Weights of a small transformer language model.
Size: width 640, MLP 1728 SwiGLU.
Architecture: rotary positions, no biases in attention or MLP.
MLP neurons of a small language model. Each row is named by its layer, matrix (gate and up: input weights; down: output weights) and neuron, and shows model dimensions 480-607. Each number is 128 + 24 x the weight over its row's rms, rounded and kept within 0 to 255. A neuron's up and down rows have the sign that makes its largest values positive.
Before each neuron's rows, "fires on" lists the tokens most often at its 100 highest values on Wikipedia text that the model never trained on; "fires before" lists the tokens most often just after its 100 highest values on Wikipedia text that the model never trained on.

fires on: " |", "\n", " and", ","
fires before: "\n", "-"
L9.gate569 [137 130 128 148 157 146 124 104 112 144 107  90  99 129 141 132  89 135  58 122 124 169 118 116 118 160 140 122 102 101 114 175  96 167 164 121 156 143 135 123 129 139 122 104 116  86 153  89 133 111 162 148 128 148 113 110 131 113  98 141  55 151 120 141 127 138  99 149 129  96 118 108 160 116 135 142 152 152 123 128 100 141 160 175 158 103 125 146 148 144 120 107 120 102 127 112 151 129  83 135  99 162 143 131 141 124 108 149 114 194 135 160 110 152 129 143 162 119  99 105  78 148  94 108 138 130 148  91]
L9.up569 [ 69 123  82 136 154 155 100  97 185 147  85 126 132 117  86 144 118 136 116 113 127 136  91 161 174 138  81 116 106 151 136 100 109 122 131  86 121 119 151 101 129 153 135 142  99 137 133 120  96 107 152 121 128 126 166 140 126 124 141  94  75 179  70 122 144 121 101 123 159 104 106 121 129 113 131 117  82 142 170 166 131 142 116 137 117 139 157 130 122  98 113  98 133 115 132 135 132 118  94 110 166 130 138 137 139 125  89  93 129 114 143 120  91 144 144  91 146 131 109 102 151 147 112  95 189 148 108 112]
L9.down569 [109 151  75  90 110 138 179 116 145 112 137 113 106 172  98 118 148 109 115  79 105  98 140 124 144 137 129 104 130 110 109 150 171 127 147 185 154 128 213 111 105 114 109  88 155  91 141 119 147 141 160 157 112 133 152 136 132 135  80 151 140 158 115 153 147 119 155 152 122 172 136 134 136 131 118 140 140 101 178 110 110 107 124  94 138 108 112 124 140 194 157 144 146 147 137 166 115 134 143 102 103 111 123 106 127 102  89 172 146 102 131 133 150 109 152 117 126 139 132  96 100 112 119 137 122 127 111 114]

fires on: "\n"
fires before: "\n"
L3.gate503 [ 90 129 136  88 106 192 154 172 132 158 108 141 126 135 131 156 113 144 126 158 116 148 129 123 157 102 105 153 113 104 101 134 134 152  93 138 146 168 119 135 129 122 135 113 114 151 149 140 114 130 136 148 109 136 110 122 157 157 132 123 131 157 122 104  87 115  79 172 131 176 119 124 111 147  89 121 122 141 102 137 135 112 129 127 137 123 133  91 147 108 141 130 155 146  98 159 154 142 112 122 131  86 148 103 130 134 122 136 127 151 145 145 157 126 174  92 127 138 117  86 118 130 109 108 134 182  93 110]
L3.up503 [ 94  95 139 183 106  98 129 129 144 122  94 139 140 131 107 134 128 102 139 124  97 171  91 118 145 124 112 109 124 138 104 147 127  96 129 135  98 133 100 108 148 122 116 100 138  98 131 112 107 146 140  95 156 156 128 145 121 117 121 101 158 125 135 154 140  74 122 130 113 127 172  89 102 178 132 156  69 120 144  91 113 161  83 134 105 126 131 139 132 142 149  98 138 127 135 168 127 154 129  92 158 152 137 134 147 140 151 146 145 102 154 157 112 150 149 139 169 141 155 131 120 177 170  98 129 131 137 142]
L3.down503 [102  99 142 153 130 145 144 114 149 156  90 101 141 114 149 143 115  98 106 109  89 136 120 145 132 150 129 122  88 116 117 120 114 133 100 172 137 102  80  95 156 164 166 143 122  78 155 113 130 124 163 159  93 121 134 129  99 150 125 155 119 184 125 115 175  79  91 121  93  87 124  95 155 144 176 117 140  91 137  95 109 132 118 112 138 129 128 116 143 136 168 123 122 121 102 152  72 135  75 144 142 142  69 146  97  82  81 109 118 134 107 155 101 146 163  98 114 180 112 111 179 158 109 134 109 100 129 157]

fires on: " ===", "===", "---|---|---|---|", " =", " ==", " career"
fires before: "\n", "---|---|---|---|"
L4.gate1271 [101 111 107 112 133 101 148 121  90 144 136 122 143 119  76 115 141 120 143 175 144 110 114 138 132 143 119 142 112 120 104 135 144 147 128 163 136 154 144  72 135 155 106 106 128 100 132 101 135 161  82 140 138 135 147 130 136 112 106 136 133 100 126 108 165 128 158 142 115 145 134 144 191 114  81 170 132  95 177 136 107 130 132 161  96 110 100 107 134 113 122  96  95 158 111 155 118 130 118 119 132 131 131 142 119 173 166 148 120 122 128  92  98 119 157 152 115 102 161 140  83  88 134 124  86  98 132 130]
L4.up1271 [141  78 146 142 116  86 132 141 102 139 137 124 101 114  84 144 147 147 161 154  95 153 111 116 151 117 143 113 126 156 130 139  96  99 155 132 129 165 128 109 118 122  95 155 109 101 191  99 116 182  99 162 147 104 130  90 105 119 132 154  94 133 163  66 170 178 146 103 140 152 151 128 153 131 127 128 131 152 152 162  85 129  97 117 137 109 140  78 138 136 121 139 129 174  98 109 127 148 140 146 143 124 109 125 106 140 112 119 131 142 138 141 116 154 121 138 116 141 125 118 105 105 160 117 112 118 132 152]
L4.down1271 [136 108 109 138 143  89 137 145  95 127 104 114 143 109 109 157 139 155 129 166  92 114 127 132  90 128 160 124 109 144 111  99 126 163 153 129  98 100 115  59 125 154 124 154 124  97 164 126 149 149  94 174 135 102 129 165 110 183 148 137 109 118 119 110 161 156 112 122 134 131 162 140 149 138  84 126 127 115 139 143 115 107 127 136 134 102 140 142 102 124 113  95 147 154 127 145 144 177 146 135 112 123 116 112 117 155 133 139 122 146 136 146 101 133 183 134 111 113 151 110 102 134 151 130  96 133 196 155]

fires on: "\n", "-", " Follow"
fires before: "\n", "ing", "-"
L3.gate1494 [117 105 114 122 115 114 121 115 143 156 119 123 124 141 111 187 109 115 136 126 108 134 134 115 144 147 133  84 149  84 161 121 107 138  88 162 131 113 127 157 143 154  96  92 139 143 134 131 153 129 148  72 117 103 148 104 147  86 107 108 134 107 134  78 138  75 144 113 172 121 115 136 110  82 157 135 149 113 126 158 123 124 122 141 146 116  87 128 128 121 135 144 139  64 133 144 112 119 134 123  73 140 146  87 128 146 151  91 135  79 104 182 123 126 137 122 127 128 108  95 104 116 104  99 104 217 149 109]
L3.up1494 [159 175 126 188 109 154 163 120 153 120 144 140 143 118 115 124 155 165 115 128 151 122 118 163 141 139 124 123 130 141 141 107 123 140 126 136 129 136 121 109 182 158 117 105 158 110  86 156 131 174 151 161 174  98 131 118 161 105  96  96 111 157 104 122 109 135  94  81 156 107 138  69 141 150 116 120  77 149 135 118 102 132 148  99 111 118 106 124 148 142 132 110  84  92 116 145 124 146 144  77 134 100 122 109 106  91 151  93 158 115 109 130  82 141 107 108 152  90 149 129 124 119  97 160 104 132 125 120]
L3.down1494 [131 137 152 148 134 119 119 114 124 140 114  81  89 139 125 142 143 164  79 127 126 132 156 136 134 193 126 107 108 174 106 142 137 132 116 158 126  99 142 138 139 106 131 199 143  96 118 122 108 112 146 140 133 125 129 165  85 156 142 121 119 114 151 148 125  98 126 121 131 134 134 126 119  99 102 116 129 178  94 115 162 112 163 123 109  92 112 112 136 145 133  81  94 138 119 137 101 170 151 108 143 160  90 166 114 138  65 134 113 115 121 147 153 164 134 110 118 144 127 104 151 132 130 116 115 170 125  82]

fires on: " ", " (", " |"
fires before: "0", "1", "2", " −"
L9.gate828 [136 124  46 102 128 134 128 131 118 148 108 125 131 123 178 130  97 141 132  99 119 171 172 106 163 126 112 153  96 139 150  95 140 151 147 133 137 147 116  80 123 129 150 106 126 167 159 132 148 144 111 138 126 152 148 137 125 135 114 144  94 133 131 140  97 157 144 148  98 118 137  99  89  96 139  93 128 131 140 122 156 152 102 134 132 105 133 131 102 167  93 139 111 141  94 120 128 110 103 144  93  70 120 103 162 136 165 115 163 151 102 109  95 108 154  89 122 131 119 105 137 205 126 129 100  98  92 128]
L9.up828 [129 103 125 113 122 136 139 115  93 112 147 125 136  58 150 142 108 120 103 120  85 126 160 108 139  77  80 143 102 103 142 164 152 181 138 117 104 151 152 139  99 119 127 121 103 113 163 117 141 108 123 136 140 145 151 129 128 109 172 137 121 115 160 119  82  99 133 109  97 152 164 149 110 162  78 152 108 148 139 151 147 108 100 117 165 107 135 121 144 161 151  87 168 106 125 132 136 138 116 120 111 102  99 119 122 110 126 149 108 136 110 137 149 127 111 149 149 116 152 142 147 130  91 144 172 154 117 172]
L9.down828 [ 96 114 164 127  95 127 115 123 126 116 124 148 127 142 115 142 112 125  84 115 130 124 107 139 165 118 126 133 101 107 129 108 154 135 109 146  76 125 138 107 107 125 155 139 143 143 146 105 108 145 120 139 133 152 116 112 169 110 163  83 133 109 143 137 100 154 145 104 142 123 140 134 145 155 142  98 167 115 162 147 121  87 117 113 115 133 150 152 149 181 112 114 124 158 136 150 150 143 102 123 112 118 100 157 130 110 148  91 116 145 117 162 153 105 188 127 105 152 119  90  97 121 119  85 120 124 120 165]

fires on: " ", "1", "S", "4", " G", "2"
fires before: "1", "2", "0", "5", "9"
L9.gate1087 [147 106 109  86 146 148 153 112 100 151  82 125 143 162 125 126  96 181  94 145 115 128 137 105 131 153 108 124 163 188  89 124 111 142 164 118 104 114  94 147 134 133 146 132 148 139  89  97 136 103 106  95 188 148 143 116 102 106 124 118 124 113 167 132 141 168 126 127 176 143 112 106 111 114 116  98 127 145 184 136 120 142 129 116 147 150 126 129 107 126 137 126  97 138 102 146 115 128 136  97 150 137 131 151 104  94 118 136 118 122 127 115  96 120 131 139 129  97 127 139  84 112 109 120  81 129 148 111]
L9.up1087 [136  83 136 137 122  94 128 139 122 153 104  96 121 121 133  94 123 163 123 155 156 129 111 120 113 133 129 110 117 140 116 166 131 124 104 184 112 137 170 128 103 170 149 127  92 154 152 112 125 110 116 105 112 113 140  90  93 139 130 131 122 115 160  94 194 113 144 154 133 115 140 177 114 146 112  91 122 136  97 127 101 150 158 162  89  88 133 125 111 125  94 142 118 120  95 130 124 149 131 131  84 130 142  94 113 107 125  85 181 151 136 113 147 150 143 142  84 124 139 167 178 114 147 124 157  94 112 138]
L9.down1087 [164 143 107 129 121 139 182 140 162 155 138 101  98 114 168 168 128  84 152 130 141 158 129 155 127 100 102 143 118 101 104 129 137 123 109 144 146 123 142 134 166 106  83 129 172 113 141 152 112 107 142  29 134 129 120  99 146 123 156 119 152 116 147 131 136  90 101 142 182 112  98 123  88 115 161 163 131 106  89 139  90 134 125 126 122 123 132 120 119 118 174 129 110 103 106 125 128 128 120 185  87 131 129 123 141 130 114  86 119  78 141 142 119 148  96 110 134 106 115  97 139  98 127 103 140 128 113 121]

fires on: "\n", "."
fires before: "\n", "=="
L3.gate1243 [141 103  89 136 122 113 166 137 107 116 123 130 162 144 144 161 164 106 133 123 159 106 139 160 187 141 114 109 142 119 144 120 110 128 161 156  73 140 159 158 156 106 134 134 126 130 105 114 145 124 124 137  65 101 146 118 123 105 132 103 109 149  99 121 147 169 149 127 102 110 144 138 140 120 135 101 118 107 124 115 138 117 145 133 145  90 120 109 182 111 170 120 113 185 155 134  75 124 166 102 137 147 125 154 133 135  81 145 135 113 149 133 104 128 111 173 164 165 132  86 127 149 139 108 104 142 153 145]
L3.up1243 [148 123 106 129 144 120 133 103 150 116 136 145 154 142 102 161  89 144 129 154 100 144 158 136 171 163  87 141 125 107 126  90 128 148 139 140 107 133 138 143 158 134  75  68 139 139 103 158 100 159 142 138 129  88 146 124 145 118 117 116 126 168 153  91 153 123 106 112 113 102 102 119 106 110 137 120 119 180 107 163 137 152 116 121 141  92 107 156 150 155 130 139 170 108 127 164 143 130 158 142 141 141 158 123  66 182 154 138 127 134 123 136 120 153 151 150 150 133 119 100 119 123 181 125  82 114 117 137]
L3.down1243 [126 118 156 117 117 104 130 120 144  96 129 120 172 130 108 112 125 118 106 137 126 126 163 123  90 148 130 115 149 138 108 138 151 123 101 129 147  82 107 139 136 136 155 184 129 142 148 159 172 150  93  88 153 131 128 157 138 143 129 144 120 111 112 145 149 154 135 135 138 130 148 122 134 148 105 155 137 133 120 150 121  82 147  92 116 135 110 141 134 160 115 100 120 152 144  79 138 117 101  76 143 126 158  89 102  89 172 106 165 113 116 144 131 129 135 143 122 139 103 134 114 132 102 109 137 121 147 119]

fires on: " March", " December", " April", " May"
fires before: " "
L3.gate200 [121 114 110  98 110 105 107 155 130 166 131 112  97 127 170 161 156 107 132 162 116  95 139 106 165 102 138 102 159 163 109  86 121 108 155 133 126 104 149 104 126 116 145 111 151 120 106 143  70 139 118 157 208 128 199 147 151 116 136  99 114  89 127  82 106 115 135 128 119 160 144 159 138 140 132 110 128 134 102 148 102 127  99 133 129 126 147 110 145 122 100 104 143 165 138 152 164 120 124 120 127 129 100 108 151 124 100 116 175 167 130 122  98 172 138 162 101 133  81 175 149 122 136 134 148 141 131 103]
L3.up200 [135 133 105 132 124  91 128 101 118 156 150 147  80 139 160 129 115 141 141 183 158 104 146 162 145 116 144 117 132 101 118 106 150 183 135 132 174 124 120  90 130  88 124 131 128 135 136 148 116 104 122 134 116 124 124 139 150 111 145 155 141 125 125 122 120 127 143  94 153 128 109 131 111 131 102  95 122 102 136  99 151 149 118 189 127 131 156 121 124 191 140 127 139 156 131 131 124 138 139 158 120 101 116 155 117  98 117  56 130 128 112 139 125 113 147 135 146 105 124 127 140 109 163 162 151 142 172 135]
L3.down200 [ 99  96 166  98  89 118 114 126 154 127 123 167 130 180 117  87 125 165 119 125  99 124 123  85  98 132 125 135 159 147 130 105 151 110  93  79 157 170  81 158  95 109 124 113 119 174 101 109  89 136 139  98 126 103 106 140 154 164 135 182 132 103 101 154  98 110 115 113 100 176  92  89 147 162 126 118 159 195 102 111  96 116 159 136 130 162 130 125 161 191 147 152 134 165 113 121 176 123 103 154  98 124  73 123 119 112 167  97 140 147 109 151 150 124 134 100 127 134 103 160 108 139 172 124 125 159 161  67]

fires on: "2", "0", ":"
fires before: "0", "s"
L9.gate341 [129 125 136 109 109  81 121 147 173 151  98 133  81 123 179  91  95 131 139 156 140  91 150 125 128 164 125 121  96 154 189  93 168  94 145 120 150 150 138 165 102 128 110 183 101 137 132 135 135 111 123 147 109 121 132 175 164 170 123 118 124  89 181 133 108 126 118 140 154 147 100 127 172 124 123 112 131 117 137  98 138 118 116 179 151 110 134 134 102 105 120 139 131 113  46 146  91 131 139 126 141 117  92 109 104 137 177 123 112 150 197 162  76  87 127 134 135 129 123 132 139 184  88 139 122 116 127 119]
L9.up341 [120 147 143 132 143  75 151 150 105 103 123 137  87 138 142 128 150 147 137 141 123  94 154 141 133 111 157 102  82 110  97 130 221 118 140 124 139 144 134 130  90 125 119 140 131  95 110 147 129 117 128 130 150 123 166 167 151 131 156 130 158 134 132 113 148 138 124  88 133 128 124 133 156 125 104 118 119 159 130  96 154 135 126 146  99 158  83 127 180 138 126  89 143 148 117 130  94 135 140 122 139 110 128 111  99 114 153 134 141 142 142 138 106 175 111  71 166 111  95 121 119  95  98 114 126 140  78 113]
L9.down341 [105 125 147  90 126 105 123 118 115 151 113 156 121  90 131 111  99 127 122  91 145 111 158 162  94 107 160  99 154 135  81 133 118 103 147 122 132 150 125 118 153 184 144 135 101 160 147 116 176 167  95 135 136 171 104 153 122 105 118 127  94  98 158 153  83 158 126 150  69 122 151 125 119 127 143 187 142 116 130 150 120  80 138 122 159 132  96 130 148 116 142 111 132  83 113 129 181 153 176  81  91 136 148 128 132 151  99  66 116 181 145 189 114 129 120 139 108 165 133  76 142 103 105 140 123 142 101 107]

fires on: " /", " in", "0", "3"
fires before: " ("
L9.gate721 [ 97 118 139 147 137 128 164 167 136  90 110 127 127 140 108 158 142 105  48 124  98 142 152 135 143 127 140 142 126 134 106  98 115 161 102 155 129 134 130  73 163 103  88 128 119 121 114 125 118  92 160 130 134 136 129 116 128 167 121 166 121 129 144 163 149 139 108  89 144 123 144 122 140 117 153 145 122 141 119 164 141 129  76 124 143 138 100 138 117  98 145 122 126 150 141 137 114 111 117 136 119 118  67 101 119 156 179 124 149 127  84 150 137  83 119 155 108 168  68  94 134  91 116 108 120 121 119 159]
L9.up721 [ 84 138 119 157 136 123 157 144 136 116 177  99 117 154  99 137 149 184  61 162 121 140 130 116 138 117 111 121 153 122 129 153 143 155 141 127 131 111 133 162 101 159 144 136 125  87  96  68 184 113 140 120 150 151 156 123 107 121 121 108 164 117 122 149 114 143 133 121 124 133 163 156 137  92  93  99  98 106 158 143 159 113  97 134 107 115  83  83 118 154 132 103 165 139 119  83 122 139 102 115  99 138 103 128 134 121 172 132  97 137 119 109 153  99 185 148 141 125 137 103 147 117 144 125 179 121 103 157]
L9.down721 [103 173 105 120 114 136 136 170 163 119 130 124 134 113 126 128 118 130 162 194 150 150 122  97 144  73 146 106 119 171 131 121 130 170 166 155 135 152 138 124 120 140 160 120 145 131 123 113 133 123 129  95 131 142 149 118 110 179 114 148 114 146 174 153 126 167  69 127 156 133 108 139 146 126 108 127 128 146 150 186 117  86  98 116 101 150 128 109 156 165 159 113 116 126 138 157 125 146 114 147 157 171 152 167 151 132 205 112 137 142 151 164 124 113 161 170 119 141 109 126 140 135 154 138 100 145  99 139]

fires on: " |", ";", "\n"
fires before: " ", "\n"
L3.gate1052 [106 116 119 141 100 145 137 149 111 120 157 178 131 121 142 135 106  97 111 106 135  92 144 116 116 169 125 113 148 167 106 178 108  84 130 115 119 100 160 150 165 144 122 140 131 150 111 119 143 144 135 186 137 154 136 108 105 123 132 126 140 101 104 144 113 112 147 151 146  49  98 143 126 127 101 160 128 159  95 110 138 142 123 137 153 130 143 114 132 124 124 187 142 112 106 126  77 137 115 126 124  82  86 145 128 122 137 140 139 130  83 115 132 139 159  82 142 119 141 116 106 131  97 117 175 108 129 151]
L3.up1052 [124 113 115 135 162 122 145 104 169 148 102 132 141 105 104 100 122 117 123 123 120 124  79 123 107 102 131 121 153 175 166 154 113 152 137 121 116 122 165 132 162 151 108 149 112 148 152 121 137 110 131 134 132 114 149 149 102 131 123 176 154 118 156 103  94 105  68 152 148 122 114  75 126 135 183 155 136 142 136 113 127 158 145 114 139 111 173 129 140 141  85 168  98 107 134 132 116 154 143 118 146  86 115 120 153 117 118 108 109 129 105 125 108  96 129 104 187  88 150 119  86 136 115 145 158 139 133 126]
L3.down1052 [149 179 159 146 112 154 113  71 151 124  78 137 157 137  91 149 102  95 167 123 137 160 150 116 147 147 139 131 113 138  95 145 144 143 126 104 135 123 142 112 156 123 140 148 159 118 118 112 154  55 108 151 175 100  84 145  70 132  75 142 142 118 117 167 123  93 159  79 122 130 109  79 131 117 114 105 143 107 174 131 138 105 133 120 156 178 115 151 136 155 122  59 144  97 136 133 108 125 114 147 180 152 143 139 102 114 128 125 128 150 159 122 117 142 146 149 103 121  78 145 145 147 136  97 142 112 143 125]

fires on: "\"", " /", "-", " |", "”"
fires before: " ", " |", " ("
L4.gate1513 [102 127  97 118 158  90 130 137 123 106  95 133 155 160 158 133  56 165 161 100 166 114 135 145  85 136 101 136 144 159 112 128 148 143 127 129 156 157 153 126 130  77 105 106  78  88 143 107  84 144 110 150  97 149 178 121 101  92 150 151 137 169 130 105 120 139  71 109 130 118 161 152 116 133 106 153 134 145 174 135 109 141 107 144 136 125 130 156  85 143 164 153 130 149 126 119 151 143 117  95 168 109  98 136 147 109 179 123 163 117 168 167 130 110 138 108 141 126 139 118 103 154 168 147  97 140 117 134]
L4.up1513 [126 121 112 124 135 154 157 172 127 147 120 125 102 126 107 119 139 160 118 182 147 142 164 140 150  97 162 102 135 114 162 112 139 126 177 127 118 150 104  91 128 129 136 173  95 164 113 123 159 140 112 137 124 193 149 146 122 103 101 126 155 130 158 133 111 143 160 151 119 161 119 141 124 177 130 135 134 122 102 145 150 127 102  83  80 108 112  83 141 120 119 163 107 105  90 109 128 109 134 122 137 129 158 115 121 100 159 143 122 166 149 162 117 124  86  85  90  88  98 128 117 106 157  98 138 147 117 137]
L4.down1513 [127 128 129 111 111 139 129 120  94  98 149 138 146 111 146 126 111 175 133 192 108 120 132 132  91 125 140 115 145 123 196 109 115 158 160 110 145 101 161 173 136 137 150 131 124 110 105 116 168 125 143 134 114 125 120 167 124 147 133  93 154 139 148 121 144 147  82  82 123  98 131 126 108 154 117 138 126 139 139 119 151 107 128 105 102 149 113  95 136 110 139 145 119 130 145 120 133 138 169  92 136 126 124 111 169 153 150 118 111 135  79 115 111 118 107 184  58 130 124  98 126 134 132  94 134 143 151  89]

fires on: " |", " ", " October", " May", "Ma", " December"
fires before: " ", "0", "ster"
L4.gate1625 [144 136 135 116 125 113 106 119 150 123 126 115 118  95  97 130 121 108 166 127 149 118 113 160 135 156 113 161 120 155 120 152 152 145 115  98 125  96 100 104 108  69 143 123 167 120 161  83 134 103 129 152 128 210 169 118 168 135 119 160 147 142 107 146 144  93 166 113 118 139 126 136 108 148 142 111 120 147 154 138 120 133 100 142 176 158 148 119 165 162 104 104 113 128 143 147 136 130 145 121 148 137 144 157 167 183 161 137 136 186  92 138 109 147 131 139 136 128 126 107 153 131 135 142 129  96 167 136]
L4.up1625 [119 127 115 129 147  80 179 124 147 114 117 101 112  86 121 114  96 125 164 138 124  93 139 137 135 107 128 141 142 106 111 104 137 169  96 124 151 125 165  98 134 128 167 112 155 124 137 109 150 135  99 138 160 145 174 161 133 110 117 112 144 141 135 115  76 129 121 191 126  74 122 124 141 130 147 174 122 143 121 102 165 112 111 118 137 132 150 132 162 164 141 139 140 147 155  85 110 203 132 106 115 122 138 110 142 170 173 133 143 107  59  99  99 122  99 150  99 117 103 146 155 126 126 143 109 115  87 114]
L4.down1625 [ 97  85 108 122 149 113 138 135 121 134 153 161 132 100 152 133 161 110 121 182 112  91 121 148 135 131 145 105 118 127 126 115 163 163 127 100 128 164  86 111 133  72 137 124 128 116  95 113 103 152 158 125 100 140 130 110 140 145 156 133 110 131 119 146 130 132 127 154 123  86 119 131  84 153 105 124 131 161 139  97 109 129 113 138 113 151 124 136 146 171 113 124 165 110 135 107 135 113 110 139 154 122 172 109 140 139 124 150 131 104 115 134  91 144 160 165 102 102 145 133 102 131 132 118 142 111  82 132]

fires on: "0", " (", " |", " Candidate", " "
fires before: " |", "0", " ", " ("
L4.gate654 [123 143  97  68 140 139 131 117 129 124 151 138 181 141 137 170 109 187 158 136 132 130 105 133  94 133 123  90 153 147  97 159 130 114 139 119 128 171 151 127 127 136 145 127 121 124 102 162 109 140 114 150 157 170 155 158 146 112 103 151 134 137 121 165 115 146 131 110 102 142 126 122  76 113 127  69 130  93 106 132 136 105  91 102 123 146 116 113  86 121 136 130 124 150 129 171  80 144 129 104 117 110 140 122 151 120 128  94 145 136 130 115  96 118 125 147 129 122 103 155  99 145 147 110 128  98  90 166]
L4.up654 [151 115 156 142 129  98 128 131  88 160 120  97 127  92 154 125 139 166 120 136 162 176 132 138 142  85  88 118 174 142 124 165 142 104 131 151 120 119 115 121 110 150 141 116 147 185 103 116 144 123 143 157 124 180 132 147 102 109 134 124 127 114 134 109 124 145 133 115  76 107 112 148 149 139  91 115  98 125 136 165 104 155 113 127  91 127 133 109 116 170  96 156 117 156  96 137 145 114 144 161 110 104  88 156 179 111  79 112 108 163 131 114 123 102 158 117 133  87 117 184 129 133 135 171 106 139  75 166]
L4.down654 [132 155 114 109 135 130 141 133  91 107 127 126  94 145 124 155 132 139 124 126 166 145 116 153 136 144 108 127 108 126 155  96 112 104 148 171 111 122 114 113 161  97 124 129 107 141 113 116  81 121 104  78 149 150 135 130 109 107  69 118 121 139 111 135 150 130 138 129  83 115 107 102  98 144 150 124 119 132 153 161 117 119 162 115 132 102  86 146 140 147 103  78 142 169  93 116 123 151 170 137 159 163 129 176 141 123 108 129 144 154 125  91 139 110 173 105 120 122  89 103 130 113 115  71 116 152  96 116]

fires on: "---|---|---|---|", ")", "|---|---|---|", "|---|---|", "s"
fires before: "\n", "---|---|---|---|"
L9.gate1653 [144 161 130 124 104 119 147 109  86 112 103 138 155 130 121 136 162  86 159 142 106 152 182 108 140 118 151 104 119 137 112 136 147 140 155 152 153 149 152 127 100 122 139 130  94 116 143 139 145 146  97 148 108 102 117 146 109 118  88 148  98 173 175 106 148 144 129 146 117 157 150 141 123 100  95 136 113 147 101 146  91 119 176 143 103  85 124 140 199 186 155 103 147 130 168 154 143 130  88 124 152 144 145 110  96 110 148 138 145 110 137 119  83 133 141 138 138 153 153 143 123  88 151 104 121 124 135 140]
L9.up1653 [135 182 133 129 131  98 143 152 152 104 132 117 103 121 111 112 109 120 158 165 136 117  91 145 136 165 151 130 134 118 122 119  98 115  95 148  96 161 113 117 160  96 155 168  99 105 161 123 102 146 115 180  75  95 110 141 132 104 134 170 105 126 162 130 127  94 137 132  86 116  94 107 140 116 116 118 165 105 129 178  83 167 142 136 181 144  93 162 196 119 144 154 127 142 129 160 151 117 139 158 123 109 155  90 134 139 159 148  93 154 169  96 159  99 108 144 151 139 128 165 107 126 155 110 133 164 111 123]
L9.down1653 [ 89 135  93 133 121 106 126 140 110 151 212  98 143  96  98 149 114 128  78 143 165 161 131 108 128 117 119 127 108 139  94  64 145 138  99 108 123 113 117 113 147 147 120 126 119  69 121 155 122  93 154 117 143 113 120 115 116 145 122 138  82  92 147 147 160 140 155 116  92 113 110 137  97 125 148 148 103 117  97 147 144 170 129 156 200 113 114 152 153 124 150 190 141 138  73  84 127 111 155 105 119 136 123 135 107 138 145 132 132 118 136 123 145 133 139 165 162 147 129 101 141  99 137  90 120 124 121 133]

fires on: "0", "9", "4", "2"
fires before: "0", "1", "2", "9"
L4.gate412 [ 94 134 123 120 105 132 102  87 121 101 146 116 121 155 101 121 110  93 107 130 132 114  71 163 117  59  92 115 121 133 109 140 172 149 103 136 143 127 171 138 136 176 147 144 137 103 129 151  59 150 133 139 105 105 139 110 136 124 137 113 154 166 139 100 129 116 147 132 119 148 173 101 190 152 170 100 142 137 112 132 156 135 111 138 109 106  94 130 115 138 139 123 135 172 162 102  98 112 109 147 130 127 131  97 142 111 100 158 116 124 142 126 116 118 132  92 118 161 120 162 147 150 121 136 144 123 135  82]
L4.up412 [131 145 111  82 130 109 125  96 120 124 136 138 101 114 159 142  76 111 143 122 124 139 163 143 143  83 136 139  62 116 138 121  93  92 135 142  52 137 162 148  76 184  80  59 139 108 132 129 174 150 101 108 167 135 103 143 142 140 112 117 166 100 124  93 101 134 144 107 116 167 143 122 101 114  98  57 133 161 165 118 137  93 164 108 115  88 105 140  88 129 169 140 142 114 140 143 120 170 130 125 128  81 152  96 138 133 106  84  99 112 146 147 102 103 138 116 137 121  87 103 115 103 172 144  96 130 121 136]
L4.down412 [130 132 115 145 102 154 103 112  54 145  99 139  96 107 116 108  89 114 140 139 118 131 166 163 163 108 127 173 108 139 123  93 158 114 119 119  93 141 101 118 122 190 137 111 111 141 163 111 136 172 122 132 152 166 130 104 155 128  99 128 140 142  97 144 101 165 119 172  70 138 150 133  98 102 123 121 101  83 120  91 138 117 101 124 125  94 140 125 150 123 117 115 154 134 126  91 146 126 151 122 114 115 144 113 145 130 139 117 121 120 147 132 110 148 156 129  68 125 130  97 115 137 169 173  97  83  73 130]